{
  "n_layer": 10,
  "n_kv_head": 16,
  "norm_eps": 1e-06,
  "init": "normal",
  "init_std_up": 0.0214,
  "lr_mult_qkv": 0.4,
  "lr_head": 0.00738,
  "schedule": "wsd",
  "batch_tokens": [131072, 262144, 524288],
  "doc_mask": true,
  "steps": 6437,
  "dataset": "wikipedia_en"
}
MLP neurons of a small language model. Each row is named by its layer, matrix (up: input weights; down: output weights) and neuron, and shows model dimensions 416-511. Each number is 200 + 40 x the weight over its row's rms, rounded and kept within 0 to 999.
After each neuron's rows, "fires on" lists the tokens most often at its 100 highest values on Wikipedia text that the model never trained on.

L5.up1197,227,205,124,298,214,269,231,199,200,210,118,217,175,187,280,205,186,227,159,189,254,197,192,226,231,193,207,150,180,175,241,300,192,266,194,206,213,160,248,202,206,257,211,214,246,155,222,211,162,281,208,196,213,229,229,297,196,223,120,192,194,191,157,171,176,241,217,171,248,203,157,196,200,133,183,278,203,252,160,201,189,216,134,170,225,153,76,207,206,181,144,139,198,232,181,184
L5.down1197,233,246,226,226,215,147,279,195,230,209,175,218,254,175,128,253,200,192,229,177,220,183,102,161,159,215,108,222,188,192,145,197,209,161,193,243,213,223,145,119,227,170,226,203,225,273,224,216,154,205,144,125,210,202,228,129,169,192,198,133,127,230,189,160,184,134,224,239,188,235,145,231,170,173,239,189,217,164,187,180,194,95,261,242,213,281,287,161,247,273,250,230,94,152,177,90
fires on: ", ", "- ", "of ", "-", "ation ", "; "

L5.up1128,264,215,110,223,173,181,210,227,153,185,255,144,183,181,228,135,214,162,219,241,196,248,170,133,230,305,162,134,242,187,254,177,332,187,88,218,155,231,217,208,202,273,186,257,146,240,243,178,202,188,138,159,207,190,204,172,203,151,271,156,179,264,227,233,156,149,152,174,191,198,188,219,201,174,179,115,240,266,240,237,191,213,194,205,232,191,154,146,207,240,179,215,124,186,309,109
L5.down1128,175,206,222,190,211,197,199,179,203,245,158,200,155,230,198,245,173,171,275,212,165,150,150,211,229,173,121,228,184,225,253,187,140,200,136,230,131,149,178,195,241,230,293,134,255,293,202,177,206,86,242,280,149,205,247,188,123,211,146,282,172,234,184,59,242,231,225,205,177,212,122,115,202,209,242,173,162,203,221,159,200,217,161,207,181,253,221,201,233,195,216,212,242,128,155,231
fires on: ". ", "as ", ": ", ".", "ul", "ag"

L5.up1465,175,209,171,302,176,118,277,262,207,219,229,191,179,163,291,215,234,227,229,223,235,210,234,231,183,110,270,160,139,211,158,201,257,194,209,194,279,224,177,217,227,248,349,238,198,173,228,213,251,145,150,201,153,152,287,197,234,146,212,153,294,187,193,197,215,234,256,129,156,268,254,200,175,240,169,191,176,163,294,237,126,250,164,151,196,217,228,233,175,224,221,166,168,147,135,193
L5.down1465,219,189,191,157,173,241,199,196,212,214,274,222,180,295,213,130,243,180,221,229,225,198,233,253,199,222,253,213,225,220,145,196,164,197,172,225,144,186,159,226,182,215,167,211,248,223,249,225,225,196,265,202,202,210,226,153,206,146,215,211,200,206,129,252,242,238,188,234,246,146,231,171,174,148,190,229,277,228,158,222,162,307,179,206,175,157,226,213,140,238,118,227,171,210,208,276
fires on: "at ", "At ", "g", "ou", "in ", "è"

L7.up93,203,143,248,168,187,249,216,187,208,199,210,186,176,223,170,155,179,266,224,198,207,197,163,179,192,222,211,244,217,97,141,190,290,170,116,223,160,196,261,179,211,253,179,214,172,276,228,164,196,137,176,218,283,231,246,182,211,177,210,177,170,288,166,196,199,196,132,234,190,191,148,158,200,204,205,209,197,244,155,203,226,203,178,202,241,214,154,141,227,237,201,239,130,190,291,273
L7.down93,187,136,283,255,220,192,213,215,181,147,223,200,155,146,160,169,261,203,194,170,232,223,118,174,302,164,236,223,149,255,169,224,176,189,173,124,157,187,192,225,247,213,136,247,206,185,205,201,253,177,266,233,126,176,225,226,198,251,242,186,248,223,201,144,249,236,194,119,170,165,244,225,189,223,224,146,220,197,223,196,203,165,206,254,256,226,303,248,162,179,195,221,123,200,229,233
fires on: "s", "n", "as", "S", "id", "N"

L7.up1104,238,266,204,206,207,168,153,241,128,201,202,193,242,167,270,197,273,258,194,226,190,260,182,188,184,176,256,172,197,168,176,141,207,204,233,213,227,187,237,171,184,133,226,129,164,239,207,284,193,236,230,174,247,253,243,242,157,211,259,213,229,160,164,198,207,216,146,225,270,222,172,222,179,172,190,181,240,219,155,116,155,240,179,207,254,131,202,221,217,219,247,92,179,190,218,168
L7.down1104,267,182,200,214,114,190,175,186,202,143,188,203,179,203,132,178,129,185,200,216,194,273,210,187,211,181,159,186,144,204,194,281,151,233,169,163,180,190,144,220,181,159,203,198,235,219,195,253,151,220,152,170,212,167,252,169,245,158,245,219,185,115,225,264,208,200,174,150,115,217,279,213,187,226,215,228,183,244,239,177,190,237,233,291,213,237,165,182,239,201,190,190,209,118,220,201
fires on: "of ", "and ", "in ", "d", "& ", "at "

L5.up1343,198,216,152,202,249,185,181,138,151,194,141,190,201,208,184,180,294,138,248,181,196,196,143,164,217,152,214,192,172,205,175,204,274,200,169,170,239,249,190,170,223,152,179,176,225,168,215,127,198,223,195,179,196,224,221,138,175,222,146,188,235,242,217,219,93,153,234,200,254,246,91,135,277,223,223,159,198,227,173,293,214,207,168,196,255,261,216,262,189,228,158,179,206,158,205,212
L5.down1343,295,231,192,178,225,207,152,255,157,202,154,207,216,149,205,137,172,215,193,208,228,92,218,228,191,241,125,185,242,108,256,197,155,239,186,175,291,265,163,175,212,212,218,227,212,176,209,188,226,264,201,183,165,196,245,188,168,136,142,254,170,207,190,195,170,235,257,182,168,217,207,283,163,195,191,251,231,178,145,173,168,127,193,245,162,266,207,276,200,208,206,248,131,247,192,160
fires on: "of ", ": "

L5.up129,193,167,164,232,155,252,184,194,166,221,148,276,120,157,261,187,218,236,175,219,213,200,187,211,203,228,236,137,157,187,185,172,229,239,230,208,236,224,183,178,242,209,223,204,232,262,185,230,154,197,188,174,231,232,196,163,108,159,217,171,213,159,147,241,170,212,194,189,251,148,191,192,203,195,129,210,231,206,252,178,218,235,44,197,158,192,145,225,216,205,219,204,159,157,214,145
L5.down129,251,189,150,186,321,191,156,216,254,235,182,196,147,187,141,169,148,205,192,263,215,111,166,201,224,179,199,276,172,248,163,230,219,216,217,107,158,181,158,197,187,212,230,171,276,181,235,208,190,270,236,130,151,116,159,141,197,200,196,276,157,135,207,184,242,227,237,281,200,224,237,211,209,139,203,207,248,188,173,228,209,139,228,155,179,181,208,185,209,202,206,159,188,156,208,211
fires on: ": ", "\n", ":", ",", ", ", "\n\n"

L7.up561,213,169,223,279,201,144,268,235,151,105,167,252,273,233,205,132,161,234,274,229,280,243,231,179,215,207,218,265,235,150,249,161,222,197,235,121,126,213,215,215,174,227,237,141,194,254,213,178,218,178,182,197,270,206,264,155,117,180,162,190,244,228,213,210,133,238,211,231,208,220,181,186,267,194,181,160,219,203,228,258,210,244,183,187,151,155,219,206,233,232,163,229,178,132,256,89
L7.down561,229,196,197,158,236,205,223,192,142,210,172,179,172,249,266,273,119,247,224,255,192,200,260,213,190,148,229,229,183,79,238,177,259,190,187,185,228,176,228,248,214,297,196,226,212,187,169,233,201,286,241,262,217,215,178,152,195,173,249,148,208,174,224,248,174,113,203,201,162,165,223,180,171,213,215,195,140,165,225,157,113,150,148,179,222,237,164,155,220,204,176,310,209,187,152,267
fires on: "| ", ":", "of ", "had ", "have ", "has "

L7.up122,148,200,172,171,190,148,149,305,149,229,200,204,190,206,157,216,184,190,236,235,239,266,172,171,212,157,205,234,127,152,226,189,246,173,220,200,220,272,167,177,222,195,165,165,157,176,154,190,229,205,106,198,213,173,188,207,217,262,163,227,169,166,192,210,231,145,214,175,221,239,205,224,211,207,150,119,209,114,155,196,288,143,219,200,129,248,133,160,158,224,208,211,160,213,174,210
L7.down122,136,236,130,212,279,271,111,182,193,230,167,203,199,191,198,221,148,95,189,162,189,209,163,159,179,170,206,148,160,188,185,214,159,278,225,188,192,217,260,197,172,222,228,244,209,248,196,163,115,260,269,184,301,143,269,257,169,192,244,259,228,139,172,254,233,258,237,210,198,231,234,179,197,237,285,177,208,283,154,256,215,230,218,237,190,189,254,173,227,255,198,203,180,176,189,175
fires on: "or", ".", "O"

L7.up982,184,139,243,240,189,254,142,196,217,223,148,182,193,195,176,173,250,205,224,185,222,204,159,217,158,180,194,230,195,179,227,168,244,280,224,207,167,226,222,291,221,219,307,173,214,222,130,252,189,126,225,205,234,176,180,208,106,203,79,216,242,164,117,202,226,238,127,181,226,149,178,188,221,185,153,247,332,176,236,153,183,227,153,221,210,186,172,199,273,243,226,232,226,175,198,181
L7.down982,246,248,139,163,245,207,226,201,271,197,136,201,169,151,228,180,217,242,114,228,172,241,170,181,284,204,225,186,207,196,167,157,241,236,280,157,213,157,179,180,88,183,178,198,226,179,117,194,185,209,135,252,244,122,263,141,229,147,145,180,194,206,156,250,224,231,239,189,173,262,171,205,241,261,161,202,120,229,254,228,170,277,188,158,147,209,168,133,237,248,205,193,195,218,214,163
fires on: ": ", ", ", "– ", "is "

L5.up1665,206,169,139,217,150,227,237,183,161,172,182,224,212,271,210,240,178,202,204,262,228,253,191,158,171,157,199,139,139,228,264,186,176,155,141,230,180,219,176,157,241,185,277,99,228,276,149,245,187,96,199,205,163,216,222,191,207,225,132,228,297,188,202,310,209,277,187,246,142,198,253,172,185,195,174,160,234,154,157,207,187,230,148,303,237,204,266,206,260,285,117,164,237,216,192,248
L5.down1665,196,237,186,243,224,267,183,154,152,156,166,201,229,216,218,180,190,107,181,184,186,141,257,255,179,199,186,238,151,204,188,132,212,148,221,140,91,186,200,252,173,207,222,199,186,172,221,177,160,216,185,201,167,236,132,171,178,170,178,141,212,198,186,251,158,155,190,194,140,192,215,123,164,177,315,237,197,165,196,199,191,173,207,164,212,179,132,210,158,167,222,210,210,208,264,141
fires on: "n", "k", "r", "ł"

L5.up1889,166,153,171,164,267,216,204,157,225,176,182,182,227,225,238,174,252,210,249,165,204,179,198,256,286,237,243,175,145,209,199,185,208,147,201,158,191,221,211,196,152,237,236,167,269,209,129,232,161,190,207,191,169,272,189,153,172,187,201,230,282,175,177,172,227,174,197,256,225,213,173,209,208,180,201,202,203,145,151,218,148,168,156,238,274,206,215,117,226,224,277,171,146,242,203,230
L5.down1889,160,176,166,265,178,220,204,196,168,189,132,177,232,227,73,222,127,204,175,227,188,199,200,149,233,169,164,157,219,119,190,180,255,162,203,254,244,165,212,299,224,295,282,205,188,160,203,172,181,288,204,137,169,157,169,137,258,214,164,163,124,214,217,270,204,176,200,206,214,158,262,155,159,210,179,285,371,222,204,156,234,213,245,314,213,225,213,282,172,212,133,215,178,158,172,255
fires on: "E", "ic", "is ", "″", "was "

L5.up902,159,237,184,184,260,190,101,153,181,203,166,200,210,210,247,188,221,213,194,222,194,270,209,190,165,248,210,137,204,172,194,213,199,236,218,185,225,181,218,188,197,266,245,156,207,181,188,263,222,181,174,200,174,208,239,209,213,170,248,163,178,221,238,209,219,249,204,209,181,206,170,223,170,166,196,152,239,185,152,189,131,213,139,177,244,158,198,190,246,278,198,63,197,155,207,115
L5.down902,267,193,173,196,203,126,262,270,160,164,128,225,172,143,265,209,212,193,203,211,217,149,254,191,187,122,183,212,226,104,203,271,200,137,203,181,260,205,269,251,235,202,111,144,180,216,181,223,253,268,115,176,233,153,120,216,217,232,221,232,192,182,211,220,276,146,205,216,221,131,230,207,171,194,164,219,190,213,221,296,183,238,182,169,177,193,164,207,226,166,211,207,195,226,162,90
fires on: "in ", ", ", "the ", "of "

L7.up1728,266,198,198,164,145,229,175,203,185,185,248,248,240,167,193,234,269,229,201,229,160,224,208,204,112,197,209,260,266,115,199,146,222,194,232,208,225,212,185,149,279,173,226,259,135,226,167,203,193,179,46,200,224,179,284,169,144,170,177,195,222,215,190,170,131,142,178,171,198,116,200,167,205,201,176,199,279,143,204,196,171,171,162,234,220,213,200,168,203,229,202,221,184,149,237,235
L7.down1728,261,178,166,192,237,176,205,229,215,151,219,282,163,241,173,213,182,203,151,131,161,149,208,197,247,115,243,216,191,184,161,166,264,178,129,248,136,226,183,221,201,177,198,249,151,113,163,201,195,219,236,248,265,133,248,143,165,246,280,218,219,144,230,238,176,225,201,167,227,188,169,184,180,167,185,110,194,220,217,214,260,238,173,179,233,211,219,209,185,185,218,190,198,150,193,151
fires on: "N", "n", " ", "gr", "th", "| "

L7.up973,198,177,199,173,138,203,225,272,220,197,158,132,185,214,259,130,207,136,197,171,177,288,187,212,159,158,199,201,204,242,137,177,253,266,124,226,126,313,193,209,142,263,159,192,292,239,155,255,136,196,269,237,236,279,281,187,177,198,255,229,198,233,221,202,213,163,222,225,303,136,224,139,215,157,179,199,242,188,191,213,166,207,222,265,195,169,247,102,245,156,135,197,204,252,219,212
L7.down973,264,195,231,199,148,138,185,168,219,185,105,171,236,201,147,148,248,189,61,154,217,174,217,226,271,157,121,168,214,209,233,171,235,201,175,153,232,194,264,198,123,232,237,201,259,164,235,187,131,198,157,238,244,230,210,171,179,189,196,194,276,162,185,245,185,183,217,187,215,128,147,175,245,212,207,182,143,134,204,173,234,193,283,234,162,214,257,181,173,208,218,153,171,189,228,214
fires on: "; ", "a ", "| ", "an ", "|---|---|"

L7.up1388,148,168,167,212,239,122,151,176,153,235,241,169,243,227,193,123,201,223,191,246,219,189,88,221,176,191,245,214,250,220,247,235,216,174,129,209,207,258,264,168,249,228,194,155,173,218,217,272,207,186,122,260,142,273,246,188,188,244,208,226,190,187,246,136,215,169,310,239,175,178,203,210,267,248,210,170,214,159,241,190,202,223,217,251,201,246,203,145,211,291,191,209,179,181,198,177
L7.down1388,269,249,135,119,234,186,228,212,280,191,163,204,249,223,183,216,143,220,153,156,224,185,220,225,194,204,123,200,183,250,254,206,276,162,161,187,195,123,224,267,211,208,166,192,144,212,173,196,132,297,233,220,204,180,224,208,249,186,279,234,225,271,155,148,218,210,181,224,166,231,236,255,194,221,254,211,181,228,156,215,236,169,126,240,191,239,208,154,171,234,203,188,209,191,139,259
fires on: "by ", "including ", "through ", "| ", "as ", ": "

L7.up1997,216,175,316,250,94,223,253,238,150,175,239,199,175,218,241,187,165,243,185,198,246,237,159,195,109,201,246,166,245,212,160,134,169,280,197,208,192,197,246,206,265,152,159,178,286,255,244,149,202,233,171,177,275,203,167,242,206,172,221,221,170,248,196,171,221,225,188,256,244,213,255,271,235,167,187,257,245,173,244,224,149,273,193,262,109,201,220,171,253,166,194,169,167,253,259,243
L7.down1997,244,223,219,196,195,164,180,222,134,186,222,278,286,257,225,190,201,163,202,228,204,223,249,179,136,179,199,146,229,241,211,246,245,287,179,175,164,185,247,163,180,165,276,262,174,236,250,277,97,142,140,102,170,257,178,255,133,184,142,216,213,252,251,223,219,248,216,306,245,156,178,240,198,149,188,159,96,282,167,229,234,191,251,238,220,167,182,137,269,118,166,210,208,229,196,199
fires on: "| ", "; ", "tr", "é"

L7.up1115,181,182,112,213,138,140,142,224,163,199,210,283,193,176,229,210,222,210,218,224,235,189,168,178,171,235,272,139,216,205,231,214,293,159,153,168,202,200,198,222,237,242,219,181,282,132,264,181,190,212,229,178,210,185,210,194,176,135,140,246,212,216,225,130,187,142,165,251,149,249,245,245,170,210,131,214,179,240,191,164,237,215,252,233,238,209,241,240,224,218,207,161,250,199,225,136
L7.down1115,143,237,275,216,219,171,246,221,167,232,224,203,173,260,181,189,184,196,276,190,183,201,186,246,245,182,243,212,153,202,192,200,172,241,164,167,177,144,184,142,183,188,164,308,133,155,204,225,177,190,190,124,215,169,106,143,134,217,221,164,216,191,228,173,175,195,169,212,165,269,149,154,182,161,169,152,162,226,277,161,91,216,199,194,120,236,198,247,202,186,191,185,177,228,203,174
fires on: "of ", "$", "for ", ": "

L7.up674,169,141,145,305,198,156,218,183,172,132,200,147,231,178,210,188,205,236,273,286,206,160,278,101,209,130,239,184,203,248,210,208,238,307,193,103,182,163,203,178,217,251,235,203,153,263,177,187,243,188,201,200,240,150,221,175,206,256,159,128,226,250,211,199,182,141,224,267,194,189,244,190,216,234,203,229,144,261,125,179,218,213,253,175,173,266,248,249,191,212,108,197,163,212,261,149
L7.down674,223,233,181,181,133,189,198,258,282,185,248,173,148,228,234,241,172,213,181,251,119,178,230,256,165,246,266,182,217,175,260,220,204,257,227,203,235,217,192,208,285,251,172,204,179,231,267,184,201,253,162,247,161,178,179,273,213,255,167,241,260,191,190,235,202,226,315,234,250,257,301,189,193,164,240,202,262,202,175,142,221,181,193,186,192,153,179,199,208,214,214,312,261,178,233,197
fires on: "| ", "– ", "of ", "1"

L5.up1728,179,167,111,271,169,239,131,153,170,176,183,209,214,186,189,170,212,244,197,185,200,216,123,122,263,234,186,182,117,186,215,193,310,211,250,313,212,191,222,226,205,239,216,208,230,190,199,230,211,202,117,236,173,201,198,222,189,134,134,299,211,273,258,228,238,135,196,207,176,155,167,218,173,130,191,178,163,297,164,173,190,230,215,194,179,166,197,203,271,250,161,150,163,158,259,214
L5.down1728,241,169,233,148,221,213,213,253,214,267,168,228,239,147,202,179,214,227,228,255,218,194,185,188,194,262,166,124,189,179,204,221,188,226,207,213,178,173,172,153,166,181,249,250,195,176,232,227,219,236,229,132,284,198,214,201,196,144,209,150,143,217,88,205,159,259,195,208,199,222,223,247,257,206,186,195,188,163,184,230,220,159,234,223,119,216,143,207,127,174,220,251,212,204,248,129
fires on: "of ", "1"

L5.up769,244,179,198,259,149,172,194,238,178,148,233,231,193,233,195,189,163,207,205,136,140,277,215,231,182,197,228,128,223,217,322,203,201,193,181,211,200,255,128,115,160,215,189,201,122,272,176,242,189,154,171,270,175,180,171,220,147,240,183,263,204,140,238,205,175,169,206,190,195,178,166,167,201,149,211,152,307,228,176,238,199,175,138,233,177,139,221,213,245,168,67,177,232,142,219,184
L5.down769,155,253,162,258,191,181,187,278,116,208,148,243,162,234,150,190,154,217,184,252,210,168,248,261,221,224,171,261,210,236,191,220,251,242,251,292,243,219,181,184,233,127,153,172,146,190,210,164,238,211,119,219,173,200,169,241,175,217,233,192,132,257,119,158,168,197,249,180,144,243,183,230,195,212,197,214,173,199,241,181,194,182,193,230,197,227,209,206,189,236,200,268,156,216,261,191
fires on: "n", "r", "N", "b", "add", "pl"

L7.up459,210,205,170,220,226,167,238,210,194,208,164,154,163,227,216,167,239,181,174,242,195,240,171,205,191,100,252,177,173,201,181,249,224,207,199,235,210,170,164,176,133,259,226,163,195,224,237,208,200,189,222,163,218,191,263,201,188,218,155,203,196,198,235,247,218,232,155,160,235,201,262,195,221,172,248,189,165,186,223,219,245,254,218,231,295,211,193,217,179,249,221,204,185,190,194,246
L7.down459,191,164,236,154,212,155,236,163,157,191,205,162,196,261,195,150,192,175,238,266,145,183,163,209,131,209,195,164,213,204,193,276,193,231,249,186,186,227,244,262,117,231,176,231,209,260,180,218,292,169,238,254,264,235,237,152,216,226,187,219,148,150,234,158,230,256,189,221,175,254,228,231,183,226,210,239,284,213,271,179,256,243,235,251,270,268,190,225,258,212,256,207,266,188,254,216
fires on: "in ", "–", "in", "at "

L7.up1506,210,211,173,235,199,167,223,231,153,164,194,130,209,218,287,213,226,211,197,244,198,273,200,206,223,167,222,263,303,199,254,239,228,278,186,175,201,234,239,269,204,243,195,159,192,179,207,231,191,217,216,209,204,206,218,200,195,145,229,145,212,250,216,194,209,197,262,231,208,177,166,222,113,255,197,157,234,153,111,170,258,244,278,155,165,141,172,109,202,268,121,240,208,212,191,175
L7.down1506,220,189,215,135,198,185,212,169,234,189,124,152,217,231,169,216,191,267,229,98,179,225,184,208,213,221,168,202,155,203,285,172,277,146,133,206,221,215,182,191,187,146,176,204,149,169,163,181,253,128,217,179,121,203,171,180,151,232,253,180,279,259,166,170,243,153,217,159,218,201,124,282,191,235,153,151,278,224,159,245,207,218,160,123,156,213,188,229,187,218,246,236,205,199,236,247
fires on: "to ", "for ", "as ", "by ", "the ", "|"

L7.up1628,192,208,238,181,184,246,170,212,193,202,217,204,200,182,143,173,151,188,230,195,187,224,140,119,200,208,230,146,194,156,167,145,262,275,205,277,163,241,269,222,266,202,201,141,188,214,170,213,186,127,140,273,160,222,139,170,181,205,209,284,235,227,151,180,159,123,241,235,214,195,257,195,230,212,167,214,206,106,212,241,224,233,150,211,164,227,199,246,225,308,128,279,158,212,222,205
L7.down1628,206,207,167,196,270,193,161,170,263,226,266,182,166,184,239,258,228,206,199,225,278,267,228,184,158,217,152,174,184,178,179,276,148,191,214,243,192,168,210,248,206,233,176,184,170,176,135,168,231,264,158,173,171,186,223,189,201,221,263,263,221,153,175,216,223,176,206,96,232,149,222,186,174,205,174,239,245,266,206,207,194,175,152,188,210,163,224,149,215,219,172,107,127,188,164,236
fires on: "."

L5.up1234,242,205,170,199,247,224,237,138,259,212,167,193,176,255,163,105,201,216,175,295,148,237,156,236,224,197,213,151,95,171,168,193,213,238,160,184,217,226,151,156,172,214,147,271,249,248,196,167,270,156,155,190,218,202,226,235,70,281,179,155,162,236,160,272,188,250,201,246,196,210,163,167,209,177,208,168,233,240,179,169,234,157,207,169,162,198,181,170,281,191,91,161,174,144,259,160
L5.down1234,223,164,250,234,123,222,270,185,146,187,243,166,277,177,164,211,198,155,227,182,214,221,224,239,203,97,225,184,173,173,199,196,184,143,186,252,161,234,184,186,166,231,264,218,226,224,224,168,216,252,226,196,182,183,298,149,228,195,158,215,258,219,239,172,154,175,166,227,157,168,279,180,199,248,210,242,183,150,174,194,214,158,273,177,233,211,184,248,180,274,241,194,112,275,82,236
fires on: ", ", "& ", "-", "ant", "="

L5.up481,191,168,141,186,179,187,231,212,126,181,196,213,170,211,217,180,232,189,254,223,262,189,180,168,108,185,211,137,271,161,172,225,267,235,186,220,247,203,211,169,129,230,153,195,161,250,198,255,180,105,63,204,223,197,175,228,131,210,224,221,164,186,204,196,204,105,121,199,239,222,203,132,200,178,192,150,202,106,240,224,140,122,162,280,196,153,226,234,246,227,194,266,196,234,158,192
L5.down481,199,186,209,191,214,187,185,137,215,197,188,224,232,150,264,249,163,182,254,244,132,158,193,274,206,170,186,154,290,240,151,232,265,187,179,241,162,154,94,184,159,201,210,153,190,101,198,284,236,145,212,191,198,180,159,151,148,184,189,219,277,203,207,244,189,215,274,228,128,228,108,160,164,180,231,202,232,233,236,210,188,202,193,205,218,301,199,225,108,218,211,177,236,195,231,235
fires on: ". ", "I ", "?", "'", "."

L5.up1073,175,250,169,224,247,226,236,190,186,219,193,187,198,207,188,198,186,199,213,196,165,204,214,192,151,264,221,199,190,212,149,211,216,223,219,208,236,293,201,195,244,241,227,207,227,200,149,275,184,146,190,180,186,159,221,246,185,136,132,220,138,279,215,176,197,242,210,184,202,297,142,155,203,198,261,170,160,299,129,216,135,271,161,166,198,223,204,233,264,241,169,84,248,122,166,166
L5.down1073,192,230,275,168,197,200,178,186,154,187,163,180,238,241,174,254,185,198,223,282,241,215,252,214,184,228,198,222,165,155,184,172,152,181,273,195,112,178,228,216,230,164,230,157,239,171,190,181,157,296,161,187,228,284,180,143,217,219,164,198,261,128,219,162,267,199,131,218,166,142,228,212,178,205,279,248,238,271,173,215,123,232,198,217,136,217,146,226,184,274,87,250,126,259,142,288
fires on: ", ", ". ", "in "

L5.up2009,233,181,196,224,118,195,180,185,206,170,209,159,213,245,234,197,187,217,98,148,207,218,156,184,97,208,292,278,202,177,207,195,217,215,226,253,160,153,219,166,123,216,194,176,229,240,234,261,147,145,221,190,216,226,238,188,191,156,220,184,186,198,254,183,245,173,154,97,209,163,248,259,188,212,204,182,188,186,152,158,234,148,219,234,200,247,213,141,222,236,221,182,214,152,254,74
L5.down2009,252,173,145,190,228,203,214,227,181,193,196,253,270,234,202,173,168,203,249,215,264,225,246,211,178,180,137,239,222,136,209,225,224,222,210,345,186,179,200,167,169,158,207,162,165,198,237,208,245,140,214,194,204,198,156,150,203,224,285,191,276,225,196,192,169,214,201,256,220,171,222,227,93,129,160,172,237,198,154,182,243,204,201,158,261,195,274,259,150,228,307,194,168,171,184,169
fires on: "| ", "\" "

L7.up1349,172,130,130,162,213,275,145,261,174,178,212,238,253,142,241,249,181,258,176,204,131,243,160,157,154,229,223,216,231,185,214,243,219,175,229,231,81,176,175,167,212,217,250,169,157,218,176,174,185,157,190,170,222,222,194,208,214,281,141,156,241,183,268,169,161,173,252,219,191,194,224,171,200,185,179,168,263,206,200,243,209,186,178,255,235,180,204,196,164,240,136,242,175,221,167,213
L7.down1349,207,216,158,204,223,256,134,251,146,218,215,248,211,193,180,213,136,202,194,223,173,227,213,214,237,171,209,261,176,215,125,189,200,179,183,148,260,213,242,306,188,99,232,181,168,228,279,186,210,156,193,203,181,218,253,174,205,205,188,231,217,175,154,217,176,214,326,273,208,122,256,316,209,205,214,287,231,131,159,135,198,260,148,174,271,219,165,183,246,236,183,281,113,246,194,154
fires on: "N", "n", "202", "201", "198"

L7.up198,176,200,155,259,218,209,168,174,126,253,174,161,151,257,203,200,196,177,240,237,187,210,206,231,213,146,211,280,145,205,183,230,244,195,179,212,177,169,147,167,204,220,246,190,210,182,143,262,188,171,146,175,204,181,185,211,251,172,210,214,238,276,189,156,210,172,170,183,154,191,162,221,168,210,236,135,191,237,251,281,177,238,135,212,172,144,294,124,220,243,196,115,181,182,271,194
L7.down198,156,258,204,211,238,233,187,192,193,141,144,209,237,210,168,194,175,248,145,178,244,187,253,172,190,208,215,186,187,120,252,254,221,129,236,206,100,168,157,221,203,263,212,142,161,195,203,162,148,206,179,195,211,121,207,204,186,103,161,159,207,145,226,195,233,162,203,188,225,199,215,251,140,249,235,275,230,304,233,159,228,162,222,232,203,193,192,162,162,155,155,205,170,241,135,162
fires on: ", ", "which "

L7.up408,228,241,275,224,130,209,202,271,184,181,186,143,246,262,127,236,164,151,179,204,253,277,246,164,197,181,235,215,206,210,208,206,222,221,242,197,224,271,180,176,183,236,144,183,203,219,242,267,123,159,220,169,215,207,264,160,200,111,199,223,243,247,198,195,120,167,144,242,224,182,187,164,169,230,222,118,223,155,162,174,229,168,178,315,149,200,183,188,247,249,189,201,193,184,251,146
L7.down408,226,142,145,164,183,137,192,256,203,252,173,233,168,228,191,182,183,242,151,176,222,193,189,239,236,159,237,193,240,199,204,253,181,171,223,239,186,196,103,293,183,146,227,237,199,173,199,187,196,170,206,132,172,287,198,239,174,177,178,197,236,268,142,180,215,219,212,159,235,223,207,219,169,155,129,160,224,171,270,227,230,295,147,211,168,210,141,214,239,200,280,175,190,176,258,182
fires on: "| "

L5.up1856,170,203,149,262,182,229,135,231,238,213,213,233,169,213,188,185,220,185,203,257,152,243,138,196,228,235,236,193,147,146,269,166,223,235,185,198,203,198,237,240,113,267,193,214,164,184,228,251,253,186,237,200,195,171,238,201,167,186,196,239,154,215,175,160,229,235,122,229,214,197,169,261,110,189,214,229,173,181,197,187,162,190,190,235,218,134,200,218,313,190,263,210,182,187,260,232
L5.down1856,217,192,250,184,295,209,200,221,203,198,190,198,220,214,160,235,111,198,206,230,241,157,225,252,190,284,108,182,179,207,283,149,170,225,190,245,211,205,229,120,226,188,199,231,273,210,262,158,172,201,264,229,257,202,209,201,179,168,198,233,152,201,272,256,249,160,191,247,163,221,192,239,259,255,219,185,147,221,160,199,210,219,219,200,125,297,203,147,150,223,209,200,241,174,220,221
fires on: "(", ", ", "1", "born ", "January ", ". "